From a checkpoint of a small transformer trained on Wikipedia.
Architecture: no biases in attention or MLP, tied embeddings.
MLP neurons of a small language model. Each row is named by its layer, matrix (up: input weights) and neuron, and shows model dimensions 0-191. Each number is 128 + 32 x the weight over its row's rms, rounded and kept within 0 to 255. Numbers have three digits each.
After each neuron's rows, "fires after" lists the tokens most often just before its 100 highest values on Wikipedia text that the model never trained on.

L9.up637:151164118088052134111100183152114175100107128101085130152111062129138164047132111100128183079116125144138117128166128158095074132097114110085191097163090134159082122053096142129084097125125088080127160130124129094133185150132169178176076118140089110211111119109142109143127127099125152156104171151097139172106188143162173090122119112093155107107185151134180107114081052157129085133109089155152146113069153158134119145100132134126118142168169207063083151117151110099065130083110096112146162147122106127125091102153120091152161088167117153153157159142167191127115144121101135157
fires after: " the", " New", " United"

L14.up740:122181178109121133126134098073137116136107122111112145124080117140132140160135115070134125114155082141143093111174156128109072138135105103097095225128107115138095105151094125096052143133087071145120155110118144077139168076136134074132169181137123099110111098110169193082117158094118104065151149147127093078128140125162149116162182147113146128163197125106089134143158084122117166169122181114124116134148099180135157082189132192139148111122120150121180023214104097169099110133168144103115141137090152131164166091103058193133143137104141173137154144135169093136058108103120108123
fires after: " ", " |", "(s", "|"

L10.up94:132117166120207135093156086136093124151119128098159115155102132109130129143093139097135164156194143211151150196121071147179108075123063096139107120103138085142138154135144077104070138137079107150159150163168148148109131179142088133138073151125128098099175103146070177152121109090096116080127145125173081070110157085174112143142098098183148184195106126082139172144071124159160116059116120118094146117081065114123199130192126150116140154148121098141126124154073137094136105105165140037095147163070130083131146107152146159132155168113117114131109147149136134146151087173128146115
fires after: " a", " co", " an", " p", " un", " r"

L6.up291:131093147126163164135116130132090167090099126139092148075097112079107175077113118117147162115143147103154101123139075117140115150147136110140147190139125115132090145109139095113111135046108088162139153127085149111164176158159108132202162200141087119148090138083099196055136098137123046113133138162214134136091146124140103195151121074095143127148140170154103162129121145117143095093091133164065124076090117154102141165142150147115175155155098127141171108146085142171155168114130113105181121130094113053137103072205132120123163123176118136142098121142189163145046140110099120064
fires after: " F", " D", "F", " T", "D"

L3.up62:061117129065147080072107090124082146134063075173100130140065140149121142172088110067057145130131151027109182118123082174127112095139089121133102098118148170114147160147135121114105151160110117088142127166162122133108103097117091130155185108152148120135115095172080129105096126121128132125145119164133139121119141058093173105120151169116192116157127089148138207082206119158140120151150104144113120133120148104150129176146136174103131194146135145154136099107099117114106143104162183117114137128116084106185130152209138094097155151116135184144081144143164196123070081125124105053
fires after: " (", ".", "—", " \""

L2.up524:147147074099165110035078095170177168126140134157123130140120107118082164140117104102142131123132107108119097095121233192116094170064149108101160113090125182176091113173118127199091164145143100138147160132087146106124109112125151119127175112172165098176131138148062131093133106088130097071123146049131104176124163127116132120169054109125173127171117134134134144079125137096186116110157106140109108110140116113123097147167157141120208168170183208133166138121174137123093178177140116091123136127159064085152074124121113127113110125129121154126183112152125134131104060126098115098
fires after: " C", " B", "C", " c", " b", "B"

L10.up679:128166132108121127142109182113157169117115136131115083139133128125174147111146132161110183124103187194157158124174207148104083129195094078123127150133089139149095131111138087113104090136138090087134169128148090089125198128127126100126123130132108107114113156146125095166118114110129050158117183141160161117143183145096166137135098119150094119138122193074119170152103084125108120125111088106120129120083105159150134192074140114099073154189178135100032148099139109079144174146169079053135154184134077107144130056155077139114172128138053121160113112096174143107140092066135107107
fires after: " the", "'s", " his"

L9.up108:078142158167124080098104101116131138156091128175162127135127093119139144070149105141114175141102153138167085148098140156142099143157090106129179134163110120208118124132123089117129117043116127141145148125101182091134187114135122135214059134115140135172146154123082117146181124140113099074189239143118067141099102090077105153157093112123101112111167137068141144123107070179143159059089128118107175128144100156210155140213165132117145112097136107119122079079091117131164104136156098145160102104150118150136133157154134121122132154156145142125116164076122101158143148194107079078
fires after: " |", " a", " W", " the", " h", " J"

L6.up85:142157111126172148072143090137168155140131135101163120109108117112133118139103121135139110162184128172161119174097137173191082077108077100111129084073117100134159155104132086157122164126075105146153165140167122137113167142124066085136147157144078146094160125129133131090123142063077120113097162131147095145134120122169088165188053072122163144119112138105100122166100049114184109085152082145103177130091072128088151145108145195136152167089153183128106175106059113128129126109171156129167153158138065152129125123238140136186110166082119119155094121182114103101131141169095148157
fires after: " s", " h", " b", " p", " to", "-"

L12.up713:137120183165110091161119171093088219124071094139125104114113094109134155131168048074124160162166180147117091117136180164169116181071141136112123124108142158164085128124086102163151124102125127065116098124078171102097142155114156156164133126142081127124158137129122104147138086119117154140139097132147116136124124086124174140177066127153181128103129144097117177112160115149148185092072125132187195118111100124165099092118143171113176152115147185091099103113125111097102144064131092079121168160123078096210092136093155145161165138159109111167072158121156156075112130150038157124
fires after: " H", " A", " a", " O", "A", " Y"

L13.up461:107110129122148138129143162123202119173058073107078119107127075115118188170113090109113166183175101149170153097134091114142107112081143142158107120104110153084150186159132143132113198129143054115105114091136103121124150115164143140128094169195163137152117152091177137098145136123198160098173170108120079120131145109134115154120088140160128096116164153134109153100134105140120105161130204081098174100139081135082142105155146180116100133154125062100180064163082102149159170083110088152175180058088088161121093130151082091150108073098142135145163107147174114125115156148117084068
fires after: " ", " (", ".", " m", " T", " en"

L3.up91:152137131099138134128152172074106153102138149165106141140132120109096153111165160155139148105075118053158128084153165130124145084084119070156097128112103090102128067156069131154115175095082098162086124148063150133137128153123101125148166155103127199135120187103153103091134101114134146148128255122160112212068135129101085184163142124137172139192183095178134155119144125171111163131110117171124157109096147140142159152158136133134187150106148121136185111172113104144140150126110139110100158152157162059092086097152102154115167129091141106149134121096158119094039061097114142082
fires after: " D", " F", " d", "f", " fl", " f"

L9.up388:155184182170152093142109102140120104148118135103094153104139121159116120029144130193130147036073205115037075151120143140119155138144103142178140140189196142208141096109143098117117127128067119121122131112105247110111139125140210097147141161142096075155126102146062158130126095095118104096128145081160092113101134133134131122114116153127081133132165177094115109098146132151169127109167153150070123105152090201122146144119115121119139113120084170140142087149137133176153078101124104138130131112141169100183086099103119114133099155118120135149154168107111079146148133178096148134
fires after: " W", " J", " Y", " Q", "11"

L6.up198:170145093166187125117110057145181107135152128154131121099118152130115132123114103128132159080063121131077085063175095138117098078159124051131150099169106219144167154097164131129140086095137145076132155158153144126115135088112176130197111182167155116129148107130164132162134088131121128127150108149110098149088135106127115033176115123127139185139090167088150084107089103160170121104119074118141116134072140122159146158135137162120123079133143122159085070133114103181186124110160088140128124100165110139160135158201099069125097083092159158132083149140134115134144089148114021155
fires after: "20", "19", ".", " known", "\n\n", " Th"

L2.up224:106095171113130129074143136101141134147166122144147201048145119077204158167120117106172163151133118127122135150097086112141118125092115094108141133091093151160140094125086121191108092113091072124148140108200171118103135178146116143106149134119113131126135114132142154105122169110092151131123128155163138163113137154200069150146111093125122148142154174061049176095140130143139142083156084102120165128167117114149143140145122206101144116114148138176143121135105186106135117111199151136098167189109119087119128052203144186077107089117089131165057066212115109092110155142101139104
fires after: " p", " s", " P", " M", " S"

L12.up143:176129094093075100139108160152152121189127109102099156147153128153167124102080162133169183167141143121151074113210127085103153108101099113172161123104098145144132087130130095088134127109144114114100130111103172050175196128125148123108128127076110174188074163128154129165099098104154161185183100160134084141072115105167068196141089069082100151141156137159091153146087107124131111102103061124128119139141117162137106134115113121114078107148144133179076116110114131149062105123184110150159082136132136082101147096196098120083123122118077093174161123154144200089180162117084111113
fires after: " F", "19", " R", " W"

L2.up574:161170129136181131100112071146159120085093111132116137100116157125075142110139135077125126069069120106092081178152127142067134109200169101136178157140147146167140122163144126067136132163091110142097150174117121078117097088181083101122128125209136151144127114119129144149113136105174044086162137101142065129100133064159157072106137096116106144141128126079116150090167131141125151190231091132091139130112147140115113146201144184118086131138127185168165084136163146161099112137137116124108107191147119118168113130070148154103102150142137187120102133140118124199108091156147057112
fires after: ".", "90", "70", "20", "60", "80"

L2.up306:105120135098142158122118069157181129127110091127139146130135087101187114124109093077130124185141140178181090140086112132193055150113121118112175136134110095142104146104129083121114141128106143153155132173169133113097141191101139120136153147196126130114150105126151155106147093137108142113095138120135101104125125158174034132111113050097198141150092158147092134073178085087145093098104089184116124148140141153135117100127130212098129139073159102101111221119082089120136130110181144059202151115125092169187092137081163168178119129132121130140108106154144127147110177161102089059
fires after: " (", " c", " ent", " M", " en", " sub"

L9.up750:122076093136131121127120129124162242139085128159132127110102111102165142088116183106166131124177141165113155103089149176132130107071037095089150118068177132181129149072098113177120173120119115069143128158127120146147101139123166164183100162192126148086121213161093108054155132068103169153093139110151090136060130109087104158145127138144170123117158148156082146108122084123142089140131149139079104158127109122148112112111152146132148133142113135143071125129134143141127203136189110139122171152140085133186098112205123092192187129124112108145151137142128153093156149190118098145
fires after: " L", " l", " S", " N", " R", " H"

L12.up728:096158080131147150121198131111165099175116171106119116103160097082133206079124117125091173122122059131169087100127124122179127190143107141150141106138125089182085128115152143137113131122130130168130147149077145051150153132153115123127089166166171145113122100084115097129163149127117093155190180171121115131159095155164071127096084107107140127126104139088147158143112105117144198134090128142172138169112090119109151134162137190151160112106227106092107046144060145149133093114144106124131115086084109139131128097174079169108132142110053115121126128168107117159066112160091040083
fires after: " (", "("

L2.up66:093127079129177195081111127133182152119109147127091108128060106116121160107161097037148179140119120105118039032147169126153115125103180082131135142124079151131148132108145118129103117102117141145139124144159101087188164142135122108071094190148163116138146091122110133126133142063162157132144156065140102156153146168107140116152108129082154116130177125108081138128184139136136106122119121117169154099145151115102070129141145140129211137171141216151137098115199131135101170142135074157151216106114078118079179086153099159149110155152119148146162136148121143165102143148084114067
fires after: " C", " T", "B", " B", " c", " H"

L13.up304:163169126078148130114071141168176160102186179141106085168145101068107126152076200122113183124080178120150116139169104137114093101114125171130139155132102134193144129131133116120089164118097092087111144130136105122094151133122118106124137107144158141139157178160098117139089127098090065130118179186114132131108111140133137138147112165133173195167165155135142081104041146110081109125086104175107180160081096195161147092092137123158174122181138183136123141137081119115112120113140109064119135197157155089136068086094105132153199122109108153147088044174152121109110136060137125145
fires after: " the", " The"

L14.up9:102143210174099129121127115060173076147151118093144151114141108118140149054039120126078106078176123113121111116123160106151174152103066124118151122114171140134134119150096101130100122097122076159121154094090118071109148126150113148150159167148088097158126157144162146181157173107108063151168163123144077115118103116085110180158161080131177106128218142132092127081125153107097109169089131070088188160132074180149155159105163120135167145148141117181110088124117176166102173102111126099109095115136159159130137097116121125199142155158132117124139119083226112069121136130137174133
fires after: " |", "1", " W", "field", "|"

L9.up662:124110110107174145139124136118181165042120142110087131088149103154144143132124159110145161100106148122170138121129149139160137102087173091134141164132076084097081066140103122138084090113140134097163138201124150136142140140142144157133103199179116122144179159100080111105124077118159140201087185119166158171171157165104097178160078053092115125159174160152126138095065095158144109071098120152135069138138130193110129161108130102106125107131137125118105155168136052152144183093058080115131173170158171088120140053111133173124135116181144174145168099093127142108107090087149127111
fires after: " m", " F", " f", " B", "f"

L14.up333:145114157089135114151107114119119156117131161115139152098110115105135122107128165135112104108115127163109086090101070167168190141169109154128109124135135144130176088113126160120083168124128112055127155180131156087143144121113124157190123140159103100189133129088127116132033165166142131118109165224133126134059150082213147071108143146126158140173219111098092136069128132105136048085131145144099144066076093125099151166134145135155135111183130194070065106130160083146132129170134162103152158100158062130093115146156146083079183134126138143135101155097123136090157077142105121115
fires after: " ", " the"

L2.up444:094060124095096220094110127141113159070140096132119084072090095064147127173124163048137174147106143168137048170110112174141086163137148185161111136127089179161075067108068111122097139119147139073178127149128167120112094147119128151103169121132170181123092167151142102129100109112126136150126153160174080125146129154135130168120121145145159135179151155115096144128138064092100141116096122099141087069089161120141155128084104151127119199140174182143099138127117113084111156112163126112156156192122136053124105073122088117157142094145115149152109120203118186121126150148098106095
fires after: " C", "C", " V", " acc", "-C"

L2.up176:098049106081109157152148105158184161129126096134146086093143058117154172115140129098134164114060137090105106174098078186079114152106119157159171089116103157207145128144106117127109125108143102091159146167121164140101150161110102102143090095107116180130102129140133165127129138116144118146221147120199057172143145075150156130119139136135139133120203202133082110087105120134190097092142152127124148075152154100131153144109143139099148144114117121078122054141090140134097111162163100113133131205147139033077103083070157118115117089136118148128122116184133138171129136166112176095
fires after: " V", " P", "P", " T", "T", "V"

L2.up520:109112099138092147164067133115124093106168181144090093072106101072137145091146104129131118083093130146114076095161143139130112150146160145174167147147127138197131099113103100144112107094158134082097138162112156117130137207151196136107088131096076121200171106127108124151122039160141091180136108171169151175149060157118132093181104123112140115135169218163113121074138067103133105123182116158158099109123159189122147128095132101119135080135186160074088132101132138147125138150163069147152113085181189123132095058080117118154151089102158159127136115141126148089127181102129163117
fires after: " New", " Ott", " Los", " United", " Bar", "akh"

L6.up247:161149125156119108127082102117112203144136132099146181119097149110126164115167112131057129162114142170149116173083205090141190127118118085119191102160174176167114151124168140129089102083159092145131141134089150137162147064103101107177068123174110108173130171114111111123124148098101136153179137087134135148122109078135182159183136031101086093131193153110084121113082075159150148130147033175109165091125120101145120154135141130116115104159123168153101134134134095120151110063090067091158110123171081185148128098119085093136111104166120133149123141121175111163123162077082147131
fires after: " the", " W", " The", " L", " H"

L2.up172:160107131102134147094126134097173161126169078088107144111159125106112180153116096153132205094138107083110098145104081168133144112106163198114097141076122144216167141129163112105106102117150113057130150098132146125117118122131130132099144134184063166184111072159089133102127098105141093107152163146193121173109145121172142130107066094095163133113161188118050116140126158092138098108184084093103140121142153151103195143118157148164138131204162125128073119117091153117171191122180094076108108129121123066071110093193109077109136096146130151095123126182144132126101094153136073113
fires after: " P", " S", "P", " p", " C", "==\n"

L3.up532:098079137110152109121160131096147127108126105161066147080041120137161152159140116087066119147074099101159104192122109146171109105152097058097181101133167122130136132149061107088163168133183096151147178175133152124163092109128084170119116178102135167167172135129122094129102100143111102153139149208186153095193149100060121158164097139149112077138110133166134122108178068103109108134145094149128167126066183142192161116173115102132124194152160140119097151124126104098066163097144157104142139155129133157129124109155128144077109138155094161125163106134162158141074125074110111057
fires after: " \"", " (", "===", " en", "==", "-"

L2.up348:122032150185153139086121135105165162142137145200122194054138090087149129108105113144158168158103132110151146077122119103162168118110111031127107218122151118137161096098128101135102146146125083154154140113155128113128152131173159092130167220126136153117103151115083203132128156083081147148142119119145093110069172142105112168190132108134103156191160130139075106108088135154160072111124114135108151136121121126140096110105146148135115182142106118171088115186111067141137147079166084131085163125132066065144160071191131110105132141140088136155119090143154105152118123108090139152
fires after: " D", " F", " p", " C", " th", " H"

L3.up452:156147169125105082149045052142059145160123157130077155087122138124158166084134160108080158090133166093078136108189159098120173124079114136168086120147201157180149123101127102119108118097092115142113135134086189101127138150153183111142159108124113147124138173150147125191128073042121152165167151131112132160072111099084073114180124068134143146120182116147090137120147121145130116128119089152095182116127097161216111159123113138099098121097158200151179084069138183098128116128181119153123160169164098092189131101123142167098128104129102111137096131124134133121081124156090123131
fires after: " W", " w", " O", " K", " R", " Kr"

L12.up244:154146159113183127078151141107131159116144087068124124117047098099153121091170113127115163184148092185150150117142126119107091110077072069162193140129112081136075081117116124142111124101110112106115162143159090078084156116129143198127074163131135164121173146142171149105149080113107148119107161099153117146107118150121173097120117093078115103124137140143143190125142122179108119078127118158103141125047119161220110151140162157128120158154122178145111098121140116175153114099135074093072105180126072138095171082114147121100210135136083177197126154174133151200093083126133125123
fires after: " the", "19", " an", " is", " a"

L6.up312:153162169107127140044100091088152192144135151140171112128132161119123148167109167136065109111166122140077067147182149140094134072122105047156153105117133145161164153137102090118103153069111142091074138114132177164180121037133111138164162109119077113137122112143118145123149097076103082178166171139157152149128116093073078109176131117104134123122194150163109164127088140162141116162127102187080133057105156122065110136133115188087118169141118181118146126117170035136158125158154170159114114116123112101125116144178117130171121157113105110141053106170125142172107117147116106109
fires after: " |", " However", "\n\n"

L3.up311:129111122134171105089104093155094061117135121113099149150129099119185139115119120147091168134176126156115157132085123186198199110122048126142105094168124141126170162067149108170143088146088088122141171116142155137102135110123093078130115114142052122073145179173130144127105160130102185112198132146100116127149137111141174132088096073149093159130125127048116180115113119101095111074124062134109148101129109133173131150096117189084120156071119154151119041132135134147161175095212132121100140155108077137111127098166144154132191164124074145179094136154174140120142123168094171126
fires after: " is", " a", " be", " was", " an"

L2.up213:119110107090111161101130139171135176110136137093098130111079157090137136093131138124141170159157117156092140124090101202092166114119150120159154161178070086156090117107120110125107122136132089117113118140103128099099115199162085132160172167108075177110095117114110112112134139098152105115103165068166140151133186150191105142136100080084107095147139153066098173117061065134126128121170135150108113032094137123118113148157153206081144173133139123160149174187100178146153208114149134125098147200120113091142095100114109205125203104106080163155141094142127164160085118108108167114
fires after: " m", " C", " c", " di", "C", " pro"

L2.up152:113164168111159164047169130125130124131099151100126127156084095132166135156083179052133139134159099145089046078096115124122129099142150193137190119106102141144120113133123112105120122141206131114113138102193147068088143111149152161061176158193106076119098093152090107156111160093158157120144120108223093150099189148138138105102103098103112155170150189089106123137139147131086164082193142110142118082133145134134173144189102176057198137132135156138095126172148119159172125072137125100115101155134129085063121088125123153130130105163115148140167087140120099128105119136130094098
fires after: " c", "oc", " C", "c", "C", "p"

L2.up171:142129143090133115134096039138122143107059100102129137109130082136152109134092157135126161141123156101143100150084137131102145143100141128122131115125122174138184083142150125120121192135159110108128124104136141121119171129087125148172117156133117165100162203149084132120135087146118147042176143114233095158105108116130075191176041157059176095141134126114060128058109153206103185171092139125127092088159098218158187176147086151077111136100132153109106140146121086136134165143108113144197157154143125146120139102125176100157121128091140153140115113125128077071116135114101114150
fires after: " L", "D", " t", " d", " D", " ST"

L2.up143:151135153082094145119118109094119129102117107132109154084132135129182181130099151148116092128101168093107109200100152100164130098073118111155125128164151116193116130130107114114073147104125098126137135141038168136133186134129138085111129098077107129177065117106116185051146071145136056128192178168123095119126121155026087181139066125144137072139160131130096094137158108167174179154130167188111091097107111162131125110139112093153127137125108184129173066192116138094086121168165110145128154140129218145120115113110137136167141152150090123138158119077167127076103131105115115092
fires after: " L", " D", "D", " A", " R", " Pan"

L2.up592:125122139175127118153144132092143137126111074137094187094072187098120120095140083127144164135176164124110100074094133152165146156102140096112173135137133121156139133062121099178062146113158125069205100145057138139154173109141189117136154180114083110128086113169117168112121082130102115120150074070147142157098134122112097157116114106134137151136174153111047153115095104142192095173178122183140173140120137106092105128126158135145153140176133139177136077184137111127084153078177103115160153131134092096160157041104164083180183076125150142145089100116119140083085153105070116132
fires after: "H", "-L", " S", " H", " C", " Y"

L2.up543:070151129120135139127172100157052133153089123116129145117135145110109170138120123059074195162151090163143117146135152107123135134076074151074173195125196148127116137118164112104042163156110138127083144139131100095166111169167162136101158126129154111108161085139132124109137081143066126132202085108173139143117140090139145063114175099076044097108207149137079133157144071105119157151135145103111142112097090113124123103170108153110151131105140168106094138123108176108105125116164125050147115145106109149137161189168135099147127119123065167133093074170127144168092179169069127108
fires after: " |", " (", " N", " ", " s", " n"

L5.up294:146126153143153114118150160158162160101130131112114159110077073081126203093108082115111141106165139092094167202152133144136142122088080075105118172093149135177140102106139155135135122126078070108118156141140131131148144107112114100125146170138103172139115143098087159087118138137127154116135174128119164160166153133092030163141100065142163112144255135093068113093170096120126113104089128158083099116159084116131125152102110202146159170081109121087126120148074120118103145124166083126194176146117113142147099128218078108133147112114082127138217109138162146096115132120113113082
fires after: " D", " m", "D", "|", " v", " un"

L2.up254:045130149121126156141062071183083167136098140115065142117102153081133151106157154123102113125147107143131082104065183101161154161089177114097147157182193133127119139103128108152116127117154139158200141142103140098175138077104172111175130125200077092161142169122064141092127061090074116106164111108174128143089102093073118175162104141084157129112132142142079120117123089134146098132113121148107153056117074150132130145178106142132182117090157216152201103116162130142131159114108077153175130104155103137178170101131144096118112188103118178130102137125138136116089142117090129129
fires after: " L", " H", "H", " N", " K", " T"

L12.up599:146122122126128140065114147113151136161078159124071146038100043103116158111146107081137186083150120125126096154156120156115100106072087102135151144092152126182085217132121103144123081072141116122143135103122143123158111135171188149127166152117127105122108139170108155067140085081106154161160154169154135123127125157149121100119133117127142084077155167084068142100133110113141105208107095218126180066105132097124142120119094140140140176156173179172171070147105105135108147151151105127086178187147144141151127099133133094132159147155097146158111059176177112143080121101067148133
fires after: " the", "\\", " S", " B", " C", " The"

L9.up325:134135190120119148094104139058179153089109069145117168082073156106173163170064110123104196178108149113124144142090091127096144138132167095076100171097091106157209167175089145164101154069087114118122139146126145149132133074153090165109141160155136149134106106151129194077164125122113065144148147085165118158097129106152113126125095150106104095146118164097115180155129139179143094171153151096134140128141122105150171111058162172035140091117179140176155058137116125121200095093128157123127141149078095084156167090152089102128128105111107134158134080117124121132105123125124063103
fires after: " p", " m", " V", " D", "s", " P"

L6.up42:105161083103153140090082098115113189068134176125082161129096097127143140134117147111074121092070148149165129145110154130123094148065173131085180096095138134168146178143129150136079130118114107174097174177111106094142163069104130154141090126108087126201176223128115108127154121122108101110179111125130095187125113104107120136097076109149100141156199116109041075105127112129100181178168126144120103146166165193131154147174170096094144082105110219116169124043160106119121139096130087101156183172154147159125109134106115109138114109151119155120130128119134132081100124150079117125
fires after: " L", " the", " c", " H", "L", "B"

L3.up741:122112187133078150099145138157102122117104130142123165115119120159143104148071113136111110151149123153049121097157152147101182123126108125114203117185142130177178108126126106084130149142113126110098156117139120076159119087128133140119150107146065117115145119221154073166119147144122098127191105121145185131148086124128085096112091129054074097156170137059071089097131110153124122149162143148105116065163169130111116128150121179043107132117119129081126092096120118188160177120167135127172103123113076128150091201179123136173155060163121081185072090165135094102108154170115178112
fires after: " was", " However", " is", " |\n\n", "=="

L7.up623:057114153120189110163142177187143165103099082146134101103119147122178176123042121078122165136141105097181102145150142142144093137148109104101107208119133130129099110166091149135071161119135109111146161202116174113150193118127099159118128169162118172122124120095116168098140114122173081118104141142187101121117158136165109115182059146089122118136139165124124118100129089140133092127130140117075158110123120165129178161172114134108143183137115145083081138166065176144118137084162150054112096173081122058168118114155160159128131060134119160109119104115143125170025148112141093078
fires after: " \"", " (", "\n\n", ".\n\n", "==\n"

L9.up315:071131097064230135156080148171136112066109095132153137097113089137091122120128182097116164132079095121132184129099145116122113154131156118094167114111109140119148103125133156112195088139140077157126172112144109124110165081128110162089125088212095095148140126132177121101099162147182180084127139137124068136123149074147182089116105152127149157150132131090148144094128112177116099178175134062142167130135129109112176126120136131109134124141148134096143127073121087137140097141099078068142124139091119059077135137191141116067091083170121127135178174211151117087082064120134089092
fires after: ".", " ", " of", " Ab"

L10.up230:099063189137110116192027128117125134066167147098137142059049147076133142082120155142147115131097126192115125091116102092115163145175131072104144150117125148127191103092094151100095094132127097160140111116163145087157168139139131174208093130093080185149140131137170148130061128088196151133108095114123141132130164078136146097116128100131181131138136123141093158072134100146171057157129091160136155075118131121112163138096113134128120141162132166081150139138128113130148164110097140134117166131132103054118132126181193133137134067086116146186141100136178177141099130154100154064
fires after: " ", "ud"

L2.up667:135077078151138107082108088132104142144091059071142079140089141081124135142137086112120136161152104097147122110135066174154179140209160149158104145098069072118164136131137108121114123100152111130107125131160170111170075111149122160086129158108170228129112129214162200075127130131109141158149135103155152099138129131157115156069168106125130091153182111117136174097092151072115159132143148125168155110170174081135117125131192172127111178092162136188113094134096163130145129126197158108127179110120099091141142080127119153111148131110056141152103113147150139108111043134128078089
fires after: " P", " p", " S", " v", " V", " c"

L9.up203:096094139157144151120142152145118162066094086148105145079088069077096163117098101106115100168138168160133156117122156172179124168069152105100161099075100122167169108113047113107080167115135075150136140116070128128200142150127118099148187146141076162160132144126154145124168126085109104154160108104179112190102149100099060158174068129085191165124152166129079117107162150204163128159110115191143129153113101146100183129159111134100179156116149144133179108164077129128101128128094138072188111167085137116097121093165148109134108156150130106130142094137145121126060147148111082079
fires after: " t", " B", " b", " T", " D"

L2.up140:104068120127158154148131154114156172159096169106122164066118108078098133128129127097125116159146164191189107148110147118119103144088141077148108114090150118100084099180100127137107157095147057147097162097085133122138157133117124065131161164143086162146111163120150189109126117092162099113133189114186113162092109095074030163168084090143182120141163097109092142114113141132128141174134139143116157104087165167092163105171160141143171239158140146130138125142111143097077108132186142186142159137103114084073149126142163150121134061176142155137186133118157117099089102166115083082
fires after: " c", " V", " t", " tr", " T", " D"

L2.up484:144133167095136210137133072095122136106111104119159164124113128132170122136098148122063137136173093083108119143088091127077135124117188116169109183132099095118194190119152129182167087108132111109173130107167154127081125154090119128134116198135130134157119101111121178088102105126170120120154138091144157200125119131118096079057157102100170101116152123109097170125089159106122153165118112131187097061097080103137119184154143173087125059133093086156157123214110137137176085057161145127142173142108161155110150116130136170118187145113048139174132116089142138118094088091120128070
fires after: "\n", " V", ":\n", "bass", " p", " v"

L2.up280:123119108116128171128122115121137156094112086136141149157102110168155157138111149139127196137122108148100118106143132124117159124104134123094173151072119120129126170123172111128130100087120132100108114118162120070142097080094091115134136139183097150134158135121119103095084089129120155154200093082198100176120178113093157142125123111073107130137139156157075148116141103149167143162217097046099146024139142156147140131161139102053146117164114101144124147103122113178235151090169045107176171127138056085100167146108136083126153077164061183157101125112149162111127107129118081106
fires after: " known", "\n\n", " C", " c", " Institute"

L7.up36:141096118140161146172142102130156157117116122089083209061120074130096144130122186078132189149121105117175136141133119166130116128139203081117166140068085177104173155129111102142122127108152115082128134133114081128137105145135121118084144129216109114123110113163150119059097143110112106160110162147132149127161149138141101132134126150115172140144145141138128108130121143124130097198182142132143115119087134093139118119148069148115123213164158139164096148215130071079128116101170116069143139190137049084131085109153122088106077163144115211182144087141162167078092121086084072104
fires after: " C", " of", "%", "C", " Department", " Acc"

L5.up424:106124153152083129142103129126139107127085104210171121151138128139132159154141137094106137188101123172127082168133171131136060139080130101155166167131166119146116107169093128160144103090132084126132174136121172091147183101113108135098102166086166142161146121137117120152095114162183082102176098119151107095098133143099129157158046176144141092123184096136124144084161148128147141101137103122133187094101066128116129148221190122121157129110148148053128137149105156084137096148156074142149156091127072149120211125198105153077130100064084153160131144142138111149111052141088135049
fires after: " Candidate", "==", " on", " un", " (", ".\n\n"

L6.up67:146166167109145115133106077112101125158163118122076230068142113151161159106145143138124172078111180059091139122093058133123091098126114112100141137145128173158145107099128150148092094160123121136138132159132163137110174100114173171137122067117081115143140136142105096110145116085085147101132162157178067152127148111132120141137116110137141145125164223111098156065117128161135098136130140117087113134127090153156212133111100190128125128142109171134101099157099110163146161097156047165133102211161101080101044109120115110094094127104191129141078134210122087111098159131120163174
fires after: " J", " W", " Q", "aw", " Sh", " M"